python train.py --hidden_size=192 --num_key_value_heads=1 --vocab_size=2942 --norm_place="pre" --qk_norm=true --extras=["capped logits"] --init_std_qkv=0.0462 --init_std_down=0.0 --max_grad_norm=1.0 --warmup_steps=307 --decay_shape="linear" --doc_mask=true
MLP neurons of a small language model. Each row is named by its layer, matrix (gate and up: input weights) and neuron, and shows model dimensions 16-143. Each number is 128 + 24 x the weight over its row's rms, rounded and kept within 0 to 255. Numbers have three digits each. A neuron's up and down rows have the sign that makes its largest values positive.
After each neuron's rows, "fires on" lists the tokens most often at its 100 highest values on Wikipedia text that the model never trained on.

L5.gate5:100133147147125124131198154165121128173131095135121087124128144155110140113159124156130087160113134158141125149132121139116138132105148141149124116099107165164147168136131128135075133109114174147153121075148128148146111132162169094106184171168123124112143129079143132116112097102146085145178155176141097129126089160106148135157117145096125115158116142113097130127110114125092115110168
L5.up5:162132118135093119105154096131141181147097185148132123176092147100130149184125116129110177130168105109106141059100130115147131129155128129104095123130141108150148094123143143104120111082124151115133121113080118104128165134136123119112135112101122102139113119141150094129083098170148127130124085128106135136144126096132141071131153112162114111107129081143142142135155175151155140114138
fires on: " most", " more", "i", " imp", " Ind"

L5.gate69:109118154117142139170112151140122131161117157113096155147116095120126151089146143126108132090138088117133134092111108126067082115179089133164110131127157106157074128163176176122110101101133132113132105152098064150102120144159124113141128129149113134140128105121119096105148135132128121145127129144132103107111107094188142104148107167120122111140088140172148093139107155123122107138097
L5.up69:165133100127123099093137127158098117105108183091113147144125127103170152077137174157081120146145115096159128150095113128081139129135133107123093106121088114142093113132094127122146136092119138106090147140130123179106110150097128143120122141129146093134125134134126113130087077166119096156166118128124141128091106153123155122140119178167104108128143137151144146113164177122110146135128
fires on: "r", " Bl", "l", " bl", "g", "om"

L5.gate454:087083168087116152159147127127150131157150079142186149101156147103114129135143157100113090145145119143088100165117121130127139122137095104118094139108134147136072105137153141114140118141155118150134095107169155134129147102116172148098098146174166140109132108152073125113091131093123146125128138141119096126097110134143106130154115128147141081142162104102109158100163121148142075105168
L5.up454:128117129088143140134138146146096136141123100122112133132149112141147167124163122121085134130143128130137168112105136114138143125119083107135096090135148178132087180124152134161138147142184111134177115111103114089076180146132093128071105174171139145159064097135093133129145105098122131106101132130126128145091094122150119130132097126098133142148129134077121153146123092119148069149142
fires on: "A", "==", " I", " A", " O"

L5.gate395:128170089152162105153084118126154117136089103138142105105108138102133116110149163137106071068148102142127093132097150127148166109108141116145122176114130117122135122107078120109108163143109109153147123097136161149104130148117169160155149164168109106065115128142123166116109129145131109145160148162157155122121107142157145154129094140117103111152100146120133136089160127156099117105142
L5.up395:126123113148107110137128105102113163106075125103154095130120126119121114139134153142082103096128093125125149138122099115129094147146142138072110161134131123133150132113104098122162139170167136146133096066076123099143147112097119115107146173102144100133096112112197128128134195149121052118113104133114099124109159165126121149128117141119135103120138131069131085090144100159122109114156
fires on: " Act", "ab", "av", " col", "b", "amil"

L5.gate97:117136118123069125100100174110201142129142120102176150108124145091103136091113123135191131118102141103094090145072065123115163121105089103141092084110126135134163128161099149158125162136138095149124137122162129123110108110123162143108122145155123120102159131136132167102132147121092123142137104134143137146127115082138131142124147142121127166139096116123105118140142101170148098145106
L5.up97:076109147093110180146105108127136159137143138134113156114161157068089112131126149105146137089152170160127140141146117148109149140125142153152133120150150119126112157163187144171161122106127151164128162093122085105093147101130143099154153133128132146160135137110148133133104128133079140138123110152151132117112129125144121140143147098125124127128143106120119121156111099093175081167123
fires on: "p", " he", "P", "c", "he", " He"

L5.gate54:112141111142133149155166103140130146110091149133099117129161146129107083144146174114099143072129125113115103109125100107088166124111127187173114133129155122111139126116127084084138135148141133175161122116146130151135158109153119110192106118148140129071174142138161138142151122121107135138110116108150131117135145131124150139112129108142115120116125124110116160109108128086143114122131
L5.up54:119155116112099153142116145057138121126098124131100146121144131136173082129161121121129137109106118145064120149182122150112131137122129165142149122148121145112154160167107146117153129154105124158130151173172161112142156138121185170111102177123120115162151110137133149105130189129136120136144121143099101102129122114114119103119105129118121141133134113140130138116088088122205108132118
fires on: " de", " Le", " –", "he", " le", " He"

L5.gate234:124094141152109091151127140124139122148140138102107147109131128115123145129136100121121185104153164065132103113123130129109100136150130176197120092115151122170129129126122112117147137119156072166130128135096106159064181123195170170087125142141138153096125092140110152144065089106141157138115140100165142131126130132118124109169136090093142142127110094124136132118126090179141095121098
L5.up234:116091165116087099116129119158163143135158120089119131093071109136116111161106148144135127127085131119102176144141093171136098142128142091125142097148113113144108140151144137147108135071107145129132140140110104148131169130117097151160130148122140129152147158150150087126064101113116137132138144150162127157128114140124136115135118157130122131133130140123111205115154122168134162143134
fires on: " had", " has", " I", "I", " having", " they"

L5.gate434:123102115175141103200117129169111162138110111137122163126129133097068139169157103099143101101100107143154136170098125141147142196129089125114117157111118164128126084124117179141093097115153154118115157113092135089118115130131131116162138093146122117110104117125118127092102133091113164158127174092162108138144117130159126147138123134113103129122117138105125131134124176147133117086155
L5.up434:130143095145135133152151092152106151152115157134121145146163126128142129162115085119111149117122152134142114146125117148138152151122112137111157138117125162113144172106127146144158124097165153149111140145114153101129144138115140080152129104136164137151096075142089134116118126117124086091070158108111169098104100111119106179104122127152088139120097082121095150119114162137127120060116
fires on: " l", "l", "L", "born", " Th"

L5.gate382:113103126152081118152158128122113168156100145110115140148110121124120136113156090175114167131149106115104188143109091139082113144151107109132078120136117129141132119180138131141117100141107105124123146115082123124132147092154101136091107137156148139157122139126082120133120118105130124110112122091143137144083142091086158098114106087105161120118140116099120111131143129129085152108094
L5.up382:094107170112124117098119078141132134131114119069150094147110098155078079158113140166151111149118106147139121159133105156141110147146111073103160105079129099140132112180141138150116118152119122105123141118137157138131114132162165165137115124155106127107126157088102108117172133164153139115176140192124135120130159195131105102142092128120133120106144072115128109101152137097127150150156
fires on: " 2", " 6", " 5", " 8", " 7", " 11"

L5.gate333:150144113087128089113167128105134130156132099101170165096124132125151137087127106149148123108131094124122128108130119125147126146158122154126133099112149145179078147133132162115116149099141082129148129109127104179098106186132157164130170115118079124133118109127131146047169096140110155167133144116164136136130168161115140128140115152102092130149086119103117136133137130121146158128128
L5.up333:113125097133129135112137157124115131102142137128134138124133091130117120156115126107106111114118109113090150135165120151158158144137109088122129120091114149121119116125141140142170186148146134127135141150102179137122161128148066109102115109100092121166120143141109173179154105091123142114141129150131117169106129138168120111088161119093166102067149126129063122122138133091085105142123
fires on: ":", "°", "m", "p"